MLP neurons of a small language model. Each row is named by its layer, matrix (up: input weights; down: output weights) and neuron, and shows model dimensions 0-255. Each number is 500 + 50 x the weight over its row's rms, rounded and kept within 0 to 999. Numbers have three digits each.
After each neuron's rows, "fires on" lists the tokens most often at its 100 highest values on Wikipedia text that the model never trained on.

L7.up431:475525368483460560485521557505532492431517597403590436508370503547540490463531423552499600423459428467646531506499509488487579557470513479560445475523505450550583414529537476555458405516455517459574533498422624504532448506633524532490542490519497450459516462528552603502512485547509483525578557507560436457487511515424500486458485422467496469551440525509475439549498506479411502544479566475510420569497614548466551516570410472513477527486516526387556564547565516567480414524552455560421531489433547457480549472567524421528436510567479448435494485555516434506448502458461516491519550535533491483474451531504563407556584463458511491498477508608464519578523381530508454493484530499466490496477502529438495542563499543481520457608540535566514596473487419489496419573476547
L7.down431:530566326420547482556476573502516476548462437405468560580502497503552522613546556606571492555497575506540498537507516489477527410524528532572518441481402470546477450431519492515506489516502503481452524482626507549366527537432475585535485547483515523579406418458415423619430531362414487460474447466534515516606445591468528511506554493516465508548491491465509524499424446521552494484609473480499567517541515475398543476498491464584531625491503449515565589491468552476540476532471573524487519510489576464461477528471533516487471616557450449558503554481528568472498571537495556474427506563442485500492464511569552566448498510581552473475492429474503506540639519543459507437454496456492526456495435482460480480492468501534427481538493535547512439496501454554508503517489400
fires on: " (", " ", "==\n\n", "===\n\n"

L2.up1200:469488587555445424499421518562472483453494496422464503503522470488468421527446570485485518523525570438408627499488457513462474508569532465474417429455548405525504533457536438482566510519529423496599530409476481484502411586408588440563422493483431466517477509445495495499508447471490435444616488550460481599562468481498566523482480501459441554491472475508459544416458537573587502540490470462574551451411482501525548598530584479493451541436511462453477459464482485494554474521573560458463506582510334498530500547477509507597504553557542537505555444455507501410545453508513529441451514529523515471490538497501410496553653449440571507551467551545407454539478554443493522463480488505466484516537480427442597550536435400499590519446572505457456555589575517428518462536560495
L2.down1200:505501480479447390435570490486435460494457418560487472432501506520516589506486510484522507505585373501496504554544555406518582512499461463595497586529526481451523445485501536531520547441545458554483439473418450539471410473489454470495537483517413489493522469558536512439465455529425534468457612516524461421508462537517426440438486465520448564478481551575569562509614496480451562522451439562472611505519523555464551476499517407568511575434513607507468477501511443531492555604462467486509484473487489539519541571517552520431531481440449512412497569500479488544540447496480452551449504439477500554421466560486436515491493486566676483513565523436499462576491524410502485491421453505572563544460449535633509429503582552514475519523394466548384502547507455437520685541420394
fires on: " and", " known", "===", " there"

L3.up1064:483479546451489547499495450486540519525595441416500496564490592468456521519478449529514439425583533491536465493573524494412558504418516391549608464455537585550479569413513539458455493617514440559481477472459522516529569459427542575483467477474421505503559553414447584500484529527514509415502471508571397498487426497450480482570481381537401443484533497447509421485526476436547495416494430431578537538574460505523525429488437460521502521489532585510455539474445473460524502516587450543554476524580511505451451497532530496529515489476505505440530495399570461431509489564595565487458521503454479550476520523510473488545626533488468499533536520530587410607531441504487539429452530521479482651533481578347533473575469550521515567591505424498461542548465525497458542526525515
L3.down1064:534428562509483500443546467487535547509408481561419512519524400495443490503480497435450518400529419529451503595467482514638508458546527591462399481574494538501530414512445469493524464480372405480517557507491512465625538547620489493539477550535463485579463540422571459486561515456493489533562518396440537483450531475604544533502552486481512530522411428500489490579446536556448493472479509498514452536447548559561460550476464567547523469439623475480478465455542456503561547475441558426409555525497458473551541587493462475495547548540525439513502519490566559469420463399443497448550374546538550466450499527528547485542491510446482500498445546615446438480493538500498528526549509527539493545356530447533548497467522527513480458407626537487559474420544459575547510444486493
fires on: " ", " the", "3", " debut", " time"

L7.up1006:526473523440502546460549530521489469525403467514485484536444527448474401487457456413562569607455442519472437428471506421489449552436477461565510448511501386496474633532480532450610574516461519417556426571444637470432568474530523488570492567442566559536471505458546470467512522516541515491466480441537505519556527449493493520509545473490519467503463393525477442562462477453544470488498524439503525575494506447517528487529507505492574436531486462451456470580454557555517444494549471415468462533453470586396588553522367547364542500578464494418473518489489448548457529534444537482487578546480470487432589533500563554596503483555553515389523462548491579461490517554559527450525489495485495538612564566490428441510548433459569482497487545433517508456528564479601487415501500
L7.down1006:504425508528459461584441498476595530581586472476432523498564525596449427477414526531485499469530574562547509407528484467542645481551557492430548404523493496433481425485514540476415525545426497466431587536388520585556493570520458543516522518588459512451510550519526527437482399485456478537512556534548457476431408501422461585407413557540522547453495510466434508457465484439520502547591550443485493563515472520554551546498547450436486609478441471468477457537507463522464507510488515523473420549501522461520551397446540510514520534476526530503543417504475609414609562539535460475492468562518497556472499405528543436626532448461490534523555558521519462410590462475444432489413500447487571527422533494444515540494574557495483439578469467494491561426482487462432497444459591
fires on: ",", " ", ".", " ."

L7.up508:498568458533466454570557505570489483571469493544459569479474535526552537428530430384453452483538479571466559406485483491533411458521491527510448406537517451527512460501480487426481477544444539478524570455514429529498491448481399533462526551533547357445386443529471479560531496504576552452440503486435500444489552612499564437556440500537391526480501543485500472499503488501493534477476527543441428504495474463520541487541524475560492568461512468455420581449392497454458504491402486543494469442581520544458460503509545457589466510586531476526436477563395565488596513501538514548589576565532453470483544513495555394544571526439460503458489509434553588593537540475478459490517483468534482481601459669520470528513467569504519464468465514461462432473575517481564497505475545
L7.down508:471491536513486432510536541623514473513505556450534562453487547405609605421561477535492426502546496513397561405534440482540427462438504531391441467483532425559523551507428599470521469472496432495503545488535523562520559414465604444518428491501598386465548512535503552545483475468557579509486506504497521486486561564474491523502583475491544505535530525368510546519538461496468493543534469512533518487469411547512534554448549506472463498418444553500493469555546514481410403400510511479518480434463530432420529396521507497550537471473462574507512515512429532518482468474546441471498536512442521473523443562527574460479494568531458551435558546500363522501461491499504375466542464541456584478541554560524536519525420480517427479474448445465488466520442517463599572492458585
fires on: " the", " announced", " on", "On", " to", " would"

L7.up923:515531453490475554501495400549573447566619548533470521477620490406488540363588495471486462467523476424545565430419448504550363464473525440510503608486478512495418438510562462523536510414482495551523446540488635515511538590592478589550386541443547507410485482517460498522493543426506472557479410418416508472495419436532561459490579450492454507417458466589538528565524584456379476541509492501576528554571502532567389521470447480460511521521472425390563534505539566500460421473505477538448426528528444511507510488545473527553568482402502426519499429465489417487489421532487481440471511515500476497524513562520549508505560421509566487480524524535496536585453580530426460565495461536482530513520473475459499492466576531455475494459535583483469449525623558556521535517518448
L7.down923:505384529451509592543509452490465533560403558529541492547553598570548495469475483552469473509496523491464453570547593585555572549450593484511520544522524517464462497507454472473359443523509623466500511569601414573526519462470505516516488539486540515538488535563415506536527504491471519534469491529435467399451464481441375499424465519521504498441517496379427443467438554542490536581559492452452479498460513520546539519556477508481451455520583486542517480567556527554439428510467448571480452481578497404480517539506494313521392452482556630500596548513457399523493525559508604518468518538418486476512497518527555504483463533476481480454389539514520497512544493462494497430458519550504412548523465556491536503530529488545494549469490494535455531480571520471584394483468513
fires on: ",", " ", " that", "\n", "|"

L8.up267:453487477504504535535472481451464479417493494498556502443575485598542555524502470488498461408665434400442515447471524502450508488411590491625447584519449429508549482501449614463479431481526497566531568486463509508473542511519437500503413474529529480528469528435390541515491548531498448444447455516509375526569499516572440397516422528498486439488442485480451544589440534458439569482557521396464561555484582573451563517503486544459485562516501548444438541568504417545416466531471519569567504509429518494477512507514400518584459372540535497512504463537564502597567597541464484494429549454514505480455485521439539519591412464367550523498491512444496520518560501575490532498509547440518428439528560456467500568438457427582565415498500568478438468435497541488483474547593487
L8.down267:465572400479524579461417465504567485452499488503497520515446522466516513606473550529571545574452533480590554516489540642574470543465478523657512525514485447481525580508503553507500482592388578455528437558472601460531401535511535483470558424526533392521494451432435555525458493435482536564510455468478475374444526554475518438515447543450461532500419482515512437486487512609525538515543435470568522469591452528488520563481602484432551471510290543467564426420446492487505498461409547510540443479474557506546546575485521507486484505501500537620545488493456524500522436484557511436472511546490459483573399484574497478512433490464573505475568514445557477465450506484466452499486496560534472408449468515451452513420490440536524555462497525559570450530486418488532494501492577
fires on: " (", " ", " \""

L7.up430:502486416497486498536431443452569538395608493562520440448488430492541442475459598509480521476518548475454451513504531557427457517485462482435544584472546435561529543393448504545400564542500464555442420463416473458531529578594595559502537557410540494621534480446464538483514496523526438505560522475516433393509471535458544520530491554581545468455493533490480517517473532454469537478393531479506473606534573504533501467497456549503486500434537512469513531507459431419564447493475479483529434528515548505542420519513444480584443414483532488482537440438495464463462437517414568518495481445548535585467556540434514452525483408471494527429517549446520509539497465515446551600450437564420400595527560574423442524609511460507527523509518510377455549593542454439537492464450590
L7.down430:504496579489544530472616515445454486527561558474475503600477446565542536556465417511446542523528526469599561481507595558526496555463441488576567386472459510575467565463510546443447429459460553547486459471494530439448472518502400546517527569518559503489547538459483503482473507459486442513472465499474503486414619519533588515557550444536483448435387504493517536546386490476468469551503499449501556561506453519488469547514528463513466538441527534433487407554472461618471519384521492537478515588482512471558453454534512442482518548397447567501531525475551451503498497468581421522512525455528530448447472489466458586497407417538478544510494499430492412520512452583557497466531572476527486441477427534537584491427488472449548365490590482572492464461490576678564621550434482
fires on: " the", " ", ";", " The", " upper"

L7.up138:544498560504552488510509526433425567490572504596482487396571532500448543470519488470500496560486460516504539448365388539544451520542490520509467341524613564497515477575531414538515560537625561449558473601487501534504474441472579560473476437440522469526471561485588452444615489575445464499494486499575444491508512508525513499521498585484455515580480519611447547537467468507514522417550494470624469530548530512464486473445527517498607556546491516390461502511406518533401500446557425538541475460540487599425429476527470533504457515534441532478492433476492494499577503459464471450470495465489478478493498390480512374560555461487460539530529456542433552557541560469452562517581562474557596501554412524419477511434473496473463416501608574535467460445493478477533502372524484
L7.down138:453452556547531550490407446457561396535529407490512469514477566458556497461477464513478429384469527470439546501558514594462424383556525499407465546424479485481572516464521464436513473458463463466468474490499597574558485460547549431556468535590515518590539548430545562562479426578533502523405431480542561443501457489473503631570496543511522424409538539541596474528423600417527561511490469536483545465557515517460513516521537529595479544477391492593569505544520521474484525447444513480543482531490533474522516442521469495490542445629521394488541482538391480497533521513477548538572516478484506663448510545444515635415528655424510505534628502483474461570455481469603428541556516459523474502493542458421545454460479556459509484533494492485530527586466521444496455565435448
fires on: ",", " and", " in", " |", " with", " of"

L2.up1098:486426405557505477405440521480484521494452453463479535461584487592446561484561528492644536601396561468499470550587462474449603447444514539490514513540558546465485428418515417521521518568505559495508468474553525585447507384478536502554560560497469458491417438467567481512537556522542380511380438541565460538531522540512595333508492527516463549508610447565501526620472540482559481410467442490524582492533473526424605525530481485510476478513416498540502468460544493487456502516514458454430529547490537441528394563449508542470512481493431559563491543462532492404490491452473512531507534462452485508503469457597499510422506555502611637398532476491543444516552535528470496526442462531542458530474508524553530470441540454442452447476489533501477566439495569469582575527453505
L2.down1098:505475435521531465464420543488493466479490527541467489444534528544346429592502519558444507461476566487441515489491470523484506502550394423544502402500509465619473445584496542503544494490479514504506409500392473522541490485528430499490436513500599465613509420486338431403506472629526612486530471538505490568511435578457520509451526553489484483456453578411514487473570480592582471532479485448456556472515496524435492518519489442373503467508509576584372507504457536471480475459493492549589469513469473495513547551415554514470551493419523550506459493531503542546557495433475547474506442446484534476474533493413438527522541581509585518441507419488487548479475442557466646519458460405456521457479522489559562436497431533528542523488464586488587468502525504547480491522512499
fires on: " he", " but", " and", " they", " or", " she"

L3.up799:512479623579521503497453501500425548450472494531506450441460458460498489554485535546494512445483494603496453576497523478496406460487621626434480556482486496552519359503496574463549532608478464512477524515426473447409479409544447490513459531549539475487477613586515502584441486543490512493570452589580492533509497403539523439542501476448455492516491490485483547552469438509469486443508458518455458513515472486505575516405496472389544476511499515511485553527467536434545422506602505448461463568500503529542529506499519548397450460549465452535539480492409575463499496553545550471573502559564538520536473558468550502498478498467603485571571478425463559386515552491676530563499560481395494546523405530522493534450450476578529487478443440532534537534477506543545400432542523
L3.down799:489559384528552466531532589477495555472479508393440544465586418455423445524491465524492515552592505405414541461460458461499473488493489441487569542462477540480578477469477470521491395467441514537528501375545432519520510501440569405510539509490519428555431434530530510514551476520457520500394514498412434508486522512447472558460507467525507529445493339580505551561599528510481552547565534563451453522463518546471517524621529494541552541505515464514451476428482540498443432515538535557548576437572459502558526504435523535423433607459478488463498514495433499451574457492512568483486478439574540435457505508432483487519516526468502518590528468465502541530468516511453494489464500547463494458514471533603583566494485526455562568514491533494473508501427450387368454505545547
fires on: " and", " for", " to", "–", "80", " which"

L8.up276:575575534463489497535482405489557477589543524487509493489521572462434434579512424629480566447398508396546457467498506537496504442498496577485400560556525494543502473454521456540529515496463385498560446390554496558390455497597495513513473531466429470531445433478496537473368528453490531479462577523449523519396510545451524526481508588493537485520491387625515472523585415522445547474489521412589537491559595508413519511502474396469440466452584510538585558545457492485586429584545483443448452541393546493611453589428479549510557463560470541492588541492525462553439532437563482577540562497470441498468440529434490525483514516453548471457468441437622530531543560472532502594511516497531562453521429512390546582499562521501512450492514473381528553349485530506442500490455452
L8.down276:486472494423525527456455541509506413386459532471398514598445502480513524514493532448490548541505529524525555595502464336478488486536503483694485429510432520462435526500547522482487412547504472471474511600462539488475488509550455460500491446538566497562525508471492376571540504510450483525534500568510450445478554532550478535467472446473444481447447450537430420479508474485537485444459485586399414551437461498510481548615484659514499556472612490499506451435464450470495593572441509557482598547499505522483566481520512485559522508490479481493436437380474520525577480537506406483509512518487552488430535479502471581492488542514473402524524457601505553461500538382456549429486593490460465458569398471588540545425590492555511517510538504510495419531532486473493499563517458
fires on: " I", " It", "I", "It", " it"

L3.up562:508518467513560434544515519455531502471417532455500541529517508562458613560558500577519527563429446542522558459477548565483602493472574554539499464512622534395540565461493370488469566528600539613392567560534557488556504418459522494511575571546500468448524521487455510599456521471472426463403413514498387417460557519553526445474570625406528492498487413411458437517511508442459411460454506512576451563482455499520513526600503481552486463448531473485463482564441483413548406536541591511555527518539587424586472484533581575475445489459451494457505539579490441553455481486487543472565477465515439449449541568443472488531575565514526451551463505523481478528476494460559589455448471521493453456460533521521543524407558417429508579534489562503504540413501463563500421617433455
L3.down562:494445473511491453516443526638535496605500482573486484509456413545425444486430395538444479433468484593452471497377428557471447502476525455651553481569560543505520429527545435487493517552507483515526486546435518592506523632475495436401472609552462479469514484476494465516454538584505507463528491514500516463512449492582536618434545495433517530544531505547546495514446547485538612480447460556509421467545437521400469631593459468540502504528409580507393505479443488502504463475446475559495504533583461439508435532457580487544560456478515523516582480520443445617472538415456562530496454496531512498500499491504487621548532507448490492536480424572474535470438516470471511453495483492503544506491529458528519530515509407398489450434458507456480515524513638559441513575588433
fires on: " ", " and", "–", " (", "/"

L7.up56:545623519464510536541368424484489518504460443534431449486472486496544546545563478459460514531494479440558550485523440565506444391534481392505636428540607456482458475506532591470559466506421617471570446444463471495572500548458495582468442573503527521520506437488488525415442522421504508440525495459548452476486483461367494549520580493522427532469423499494507509469553545570580576458518531515495527570494481518500536539487481540511469576535460410370506506485530491459490468487462512451440633526473472480562463540485532450566528558418518503472407501477583455474503476423494535589509542434501547523531513500470485401424613488494470510466502555519395589478571573459523560581585450435541453435427576470515551513479437528519416496440516550517553475539437551462498521546476545
L7.down56:443474514613509496480565532421543509455447532421515466502511505536439409451537508625461461422604558516430604513566398487592450485513502471482460477518425537551550525463499550499416488465576569455490553519506505515568508523524567503458383489526453421565534462466538580451564442559453527462573524440573454551510533482479522494433491516457536630490554386465426501520480527526429479552559592572550432464501479480470435494512441542602602505503419524521418553512446527477534483457424490542405521533562522556598507500421521575481524471436406485528468387509537526564468518505484467474511484478523426499560477446427513507549504476500569466529591468447476532431377462474467482493462515476486528505578488528541574517430462501451483504476465498535424453420475533542548474521417438
fires on: " and", " States"

L7.up975:592445490507520552524501540458507538496544545549457496400535500453554538535505530534540415475571492550498493540435470582533491452497464499314505500480595444452447511621464553435426461432469587592536539523446470468482462480464478680515517513510518412471622430425577541521471439518485437450542543554505460474502493541478551530500492506436540478456524451582426504581514498458577410480487496456521488559523505540525415527369425499493462458467463586466420561490526482541515542491494562565429554469546510489572495455433597563449539506422588606509474424477505504531518470491439484463426561439513491565565471463412511490455423503539499581444510567600481441551512470469488520521490512425608570525552539463484483537531515527468553545553498462512441591527501526518463488424514581
L7.down975:424432503516508463480527443621531479607496475490489497520532515485459503608500419504450575413541475515493570487545603440551503518519498514264588538547473505530506479422549404474544555462495407525513454501552466564591522483522473427416503483529448509470457569520499404474512548648455595440441505447424508567538451491520451477519468485495453508446534513400530552434493452525475516486524506509476514474437563554460491544567489457513463518483554473493556508439510497548496457572483486531499506599447505444477416530467464451528479567591411470571457479562490515532503457569501541502567507565460463407529477491567472610513532484470588535429443551510508572510490497551499473500539509579393617492501460427500508496485457455554479503561469613575498503553556470482584499506496418
fires on: " of", " under", " with", " |", " to", " from"

L7.up344:539452523482535453573564456548535562491519440541574497432536574543510576551404420442532453450459505551510557451478469521504487545432547482533590465533598487505438576506474542580552566502598428467451500453535514510522522555458513471505530469574544465530536548378494574456508576484627471507467504487532453420470506444459497543505452435552443426453539467503460468556474506533523556499453457563497513545540472401501365570442524424498475468429547420504354471539509439511498502511450434429511472489516436462520439549394481573453466531483500405578452527490551455496489484484541452493470493558500449480466467535516585531520549535476508490477533508443480581516444602474483507457520425474548442533534475599488522454548458517531500517512481517563495551480423604374515499483504515
L7.down344:472525518449518617510463476581555402478482420476553448464517525489439518490543467535555540473485533581437501433517463481553464570549462455448536436555465456528406414500530518465546501524488556544516485456438516531452500448504573564512499513544578629468444604472452550534576478527469562493468459555499404556510533501549440478571410477505529458526447550537403474455447557464445411503473485553480482561539491436484587586509581541559538502516477425520459488522587502421419508465398582525478529522486471528513478530443409529487554443514496534443488446496472490480520447574533469475489587516428504549468472503507539503576536548399481530512438491469494401542463564492556492545568410438543443545590561542368478555464500577536589538435494499442537559434511520464542547461626472
fires on: " ", " (", " +", "1", "0", " |"

L8.up950:522531513452434457559470529486603597542491550526538468443416515434524458517499456488571506541533604339560389599423541488509479633487511440536553485481484520488501533498486555568528408459534473592536415472583519452463531511533488517450492597477456529497499581471511529485536577443605391545501472549374497452473509548559496499474463467445554459614489487451526434520520483564508558468469536450569471517539471473457489492530447467477456421525584590495547484538507417461409417467558497499528493484435509572459397416513511504502481558561450463470535486528518550480591445509487513520479435446479552482516481562499465452477515528448495535521547561381476504472511362512540403545402460528525544550538551531535524490562500420479447514462466500458521492574480561558545341460441458
L8.down950:612361490408409445548571482437396536570516536422477446529454505494570515521441422445467626522479454461507488490488560495484538490540445436388491472518620604570525466528579560495531497518592587529472522480504455474524417519477483456690502545445498460502452551502495412499488563449468536523483452509607536524554560541474429540504504441536518443517489510495603618550545523472592482462592513466553439527515512521518524452490364470542531452478493430477485577481457512512495452522596555483526557535513543536427496481497452460477499485513478454470464486553518533453544557570567561464571432439521420526524471490522501566485522439397419492521460497415583468534528492483554634522468461477455487481563532517459537476443586516604486496464507526424468502483433455508464410466561426
fires on: " in", " CD", " of", " to", " from"

L3.up14:548475491625456522501456478493482522564561567584489457558522530614445522460444473435426554448561464465509486453478489535572540518416495499553489514398529533478568435530562506493423550517509567440461477526564518426424621413530524472562456548547588565464546445549611486508525532510543400490576534480409466435498512495511486407502508545473476548496494523432552494586477490548574500530505432438538536467581485577559571512514534460424502412507558497526503491491450537520540491544499493525426544525475539547619541470543541408439490600502531597483618441516574560562463499470523499544452483468460468448510424540489443534479437493617503485560565504353451563485459475532546467414504593498551525388506447500430478509471458486431417462468545474521450508469527438498475485479483615
L3.down14:524633504478410525485479513475484553488497496504518444426481466435571469523597656530503458504471448445643507466518531500462500505494442527482495523478549525510435486572472487573512459409534386477508532514498455586542548431449412448500563429563575487433437535497466482521512525554567549558429590500551551482522549538602494563452370432433362495544485535476474474442502525498375486478502531442505428474551547414520473452492526438499456454526525480517520441476405541513559493515549501447618554472527490461461445459501581519505460458487537594637475542506468466451503486528577535475521557520590501497498473399529447449474525552396528452463516575476536509459472443539562523590478519465523468495555518531439459514503483571545624550555531566418553416498488448499441493419470500
fires on: " On", "On", " on", "-in", " newly"

L7.up1065:503453613511465479468544514522525547420527526563609572522499453450515578442581482479470514529545485441550529387425473466410439526490432451493458513507549550444539508520486537514490521476538445412558477577534525409499535482500440462448546523541488547519471584460438417512506538647480550399479477512510555496425436513486519514569559572469542545482523486554463490531461529452476476485517536552463639578416449469553397452490407539441365573497529551454525492566461538513588441500498506446560444461468434436521521507493454417516516500458571493494439495430523565440415462506530533597482486470518461521468440473519501531489573532528547570453509494488481559506486489477445569448458353534504567502534522513564458557467606493469500512630537509597377478433525552491546512396501484
L7.down1065:579522447469552417474510545439474491556560475500545534472589478531404420498512536529495466635464487523460518417531496571392539559515488420402499416494472507492493547427433476498522401566474499497499548444484398515556456489505492494418500394529452432482498476621482528498466525632518530479515520423490513562490377483424518437537487495553498466541468490460471541457381524423465485576528520545566567555516443491516493556551531471479458414486607505560465467485475564568523545452423480483435510391461476417505553526531561530426514414567555531491493449473446575572445485549467477478594525421475506428434513474507529476495465554519589532443581529495435550451522520606489454575507505515530532514508500522479622465571593463610593435516484527563468559460422511506530564428583527
fires on: " |", "|", ",", ")"

L8.up398:502575466421515564559562572518451432453452498558510542558454494385462538473404499484520427489514463486522551499600517548464467451554521534526500422600406457533568510594561451488428562561514453480407515523480530447479380466510492476563516444474527510526618497483566476447450482598521442525451528511518469455550444471494528559571431578482520512545379420518394536347513468499505531420508491508552411526528498490483493529567439476480590499535592537502474498539471475434593520505498472408538485572537502481520503492493482454489493534507603457492466406539457524498460512465502489483465575476571564504530539497473504607564490502541572411489439406478501548363566506525389493501489372434497502435472564490540498580462557450542466446574447574453499505442563497540461444484518633
L8.down398:445470623537478437529472445567504554514490480556531445478446441544576578550557481475466478576545502521417621512527501363546475509509501427465489503502543513543514483563453498551524487483457525479546525452483525589498477536478425401475539501491457453509496482500486466491450504622605479425483490472525556562483392493498535472494585520433509505470498560479522503375440533531528411475529536463522505554466534471465455512513521516471524460499550501566528512427530546449460481509532454495620443479494578403521473484432401481484570481501453576529449517582619520311468419568459566478558401531542400530498556506582584487504608450531466504448570436495473512463487496445514412512564449565484553481446477471449498473520514582489490557512481553463472458501584571508497520505533465
fires on: "19", " ", "–"

L7.up496:568462445465501523545516542565525534549570511474525500532418471495546510434534469552447535484506535526491473557445492491438504552538511511375534518326467504603438605519516528597569504476419502527538476526580467531498559520532550518477427495571489480535484527469580455529551492519448482538547458441472520451500501539483523514575597479466560467489538528571527498566461551422488495580461472468507520451455553517566535510485404510549526524461527532454483460580517457533496532498614478468511561535526601497428568497503542438501495610510525525527521522523503471481478430427475540527508493555413510443437453517517522479541593511517488538499501381500383561415437408501420512465466596407576558586541545490567476432448444495578551534519461484447425555498551519469507475503478525
L7.down496:562428483416472525457464531476556558535387532421474464490470540462557503558474353447508508486516456515516446591428568489561512523532483484478477483557564532494453390476527474504512590464502562518478362483528568468513507464517483497485569557558485575440547560499495500565392546396492501435483594471478451504498506492421481476497526479514514485524499557576483518501520496488432509493487557475473461587535463459481459522495537454507560446483595493384431397456507466582491415431381563516508437579488588551575481549545402508531505498498490416554457484504449614371448517560476437465489538574504482541457535494554504601536408542490496570513547582445496465479486570553575501539470446469406590428519560509543483521503517494515435560526454529494522524521558477550478528500485516
fires on: " to", " of", "to", " To"

L7.up848:551468581457566432534428482536487434545538587584537584432481440493470499522565458479565489545457536525579500456436535432428455544446535437629405408454543424429474450506496484485495461456519479451477491585350520498523520353495503443502525411483485585468546479411461547471588542507483538467527564450458535546499475464449561452481445520453468429477506486580466607472517461495431428540433514573472518537474472440544463524551551591458482434521523477470527507645463534481547463505504477465461485511486483375477490468443480583481474480401493444484447518448498489492539506567528406503515383512474447526496481481510569535572518486553529529543554447446440511473512463483488467557449478579468504559627547570537447535537567565472562499501486562473515463455490512482607576348417509
L7.down848:585497550521594567536575479481565481486435476508514491483494480551432457477408478530532539376468562486470493460569554521416442468479475419468524487652434433533510464469453554442494474628467442457501506479448494557486555562489574572553504499471501426589496457658523557490473457495452507457447582448519463455509518521475514531588536433542501533493443501560567419597417498449496471594517460503466484477557507474525580489492655492423543488456440584526484464538439498507461527494549523454525482477563449462558531538494488532534420299536556609479534502548506478533514534467457592469552496519499439496458543538493558532405462465416528527402497554548544532483459532524479544523495429592474451549476477481512468574464513526456552466576478467548543546399400504424412438536486536
fires on: ",", " ", " |", "=", " ("

L8.up530:469492521507483518509436429454536544634445517427494520489410433416606574464441447534546483467496521509389563463599526487536580550383481436450507475543531489521461481492544499537564425518550473531472515460428510442487437480403489457502440474534420539545509486527551504484418445551506552464497447456508533497488561534601516495419453523448434539559481514498499563551457605534441437431456565582603418489636512545468538505479425483579477597531493488500472554508495539482438533476490538554415501504482444457462534557513451503519482545522543486364464511573463482536479534481457452481405514511534518537513474535498509428462514440462522504528578526464456405503562531417571653497441483482585585511518429472503523509560445495563511488494491528611485549449491478529569590494483508
L8.down530:370549467505434459443431629585469541529540590498461460456501508459523461519615470511439519523381467544420505533464525430450407507517484439439486561492486509451496444522456508477517520451522530501555499502527453604494553471449453495557475488459434466475442489413475487481487470488501501387528507568511452498461467479502542457518502479430457463452449483402486577557372505479509514451452519428570534570469512480531397538481518529542478581489577420523497484569594557507511431576446504454473498637564464462504445524481516515431546508498552568500504470553455506526556545584526555466556496559472481463544552546535547476573589408486493553436490515448570505473558426463506528565511568372464570527500404424518406464576597509555532567461509504446435468440510473539602574528550479
fires on: " ", "19", " and", "20", ";"

L2.up425:518527494572551439457487506539447536412487558530499496497404408506420508531502506497429514485622582509526552502471458517522481563534597473544565428504550458515595532468560487538541499515550593450473503436470512553544437401382466465439496509531473484477461387498553434463505530578543468446533540461590356497501442495463551531517511513424487513550651499483548544448497497490460405448512557479457518514421476493556582482496537446518575502540542550490500365495555469521609447534524461566452522622522384512464514512476492476556569504521409534512534387522463507495621459495479479548583521380495444553520462539628413515556525485465495551528510485472455437475466534491571594543477553515518468388518553532538535533496441469505565527504497521482540427485575474441498490427556463
L2.down425:494508554594497454426402590444482470426560475577419530521445459436398390552540509531547435481506472473501541477461438461470520482609525437496564504547536438453505532524507425438457536442509436530484493523481427466641546589480473514487506431509396432504484477541562515484474528468497568457577506426570455473511577513453619451500527488451427464494479532560520526524543502631562546575473526546460546485466424605499494462573488488474513624456503531491497509523489566499373490498473454470502545530402594529411486579557505519459505542474412540449409499528543477473492462482503557406518489524551588512513525472530471455462489519468563464519582453470455488469447476489467492487518522508462500452515472477602541506385531532494544452470414489528541437455543448492473544573509507
fires on: " and", " or"

L3.up739:430484424449464515531491527548564498649528512551470506528596326623438454521535544482486542411567571345489527433480444513473583553525468564517460389439554567473493455442521511435529497457487484515433550471541486475464484518501572428515482490542477441496513512461411470431541651529547417449463492488475560446479496466564615531490532483502485473524548476512473490508381575553573585512551492464464555560435546584582519511591487413493453504429492550524478497457483489533488507546485528412541441512515526425469485513514487490561506537397396568463507470518588424496416450510433501499501476461488506511447510519555489545517507532536505469602523456555527565517524499452499495472500485480447502441508555521463406523549442574495509501528468538580540444444500498463390472565479583
L3.down739:543434497569506528481385512551431539509492535523479459488472517525506510496514571544449494566496547403475530515480534531517456529533520447384517502456463500464456517444566469550523521465562404512532538445559472478554522433570467531457526406446503391517491423540442510445556552574448464472465496456587485440457535452555554493482509494498474565513490523487541525447501469549575478484555469548500560586449475560423430499597536459425515466566497521569472520486413581453489472544512613530522547465519516456516553532511446588406546512558453409477454432502630566474544497510480412556548563512468507484444517516516488438561525451418526475597498434486432563450448471394417541566479424503525423404492468581462565435364486567500437486480504535512452511461549440484488525495565547
fires on: " and", ",", " &", "/", " or"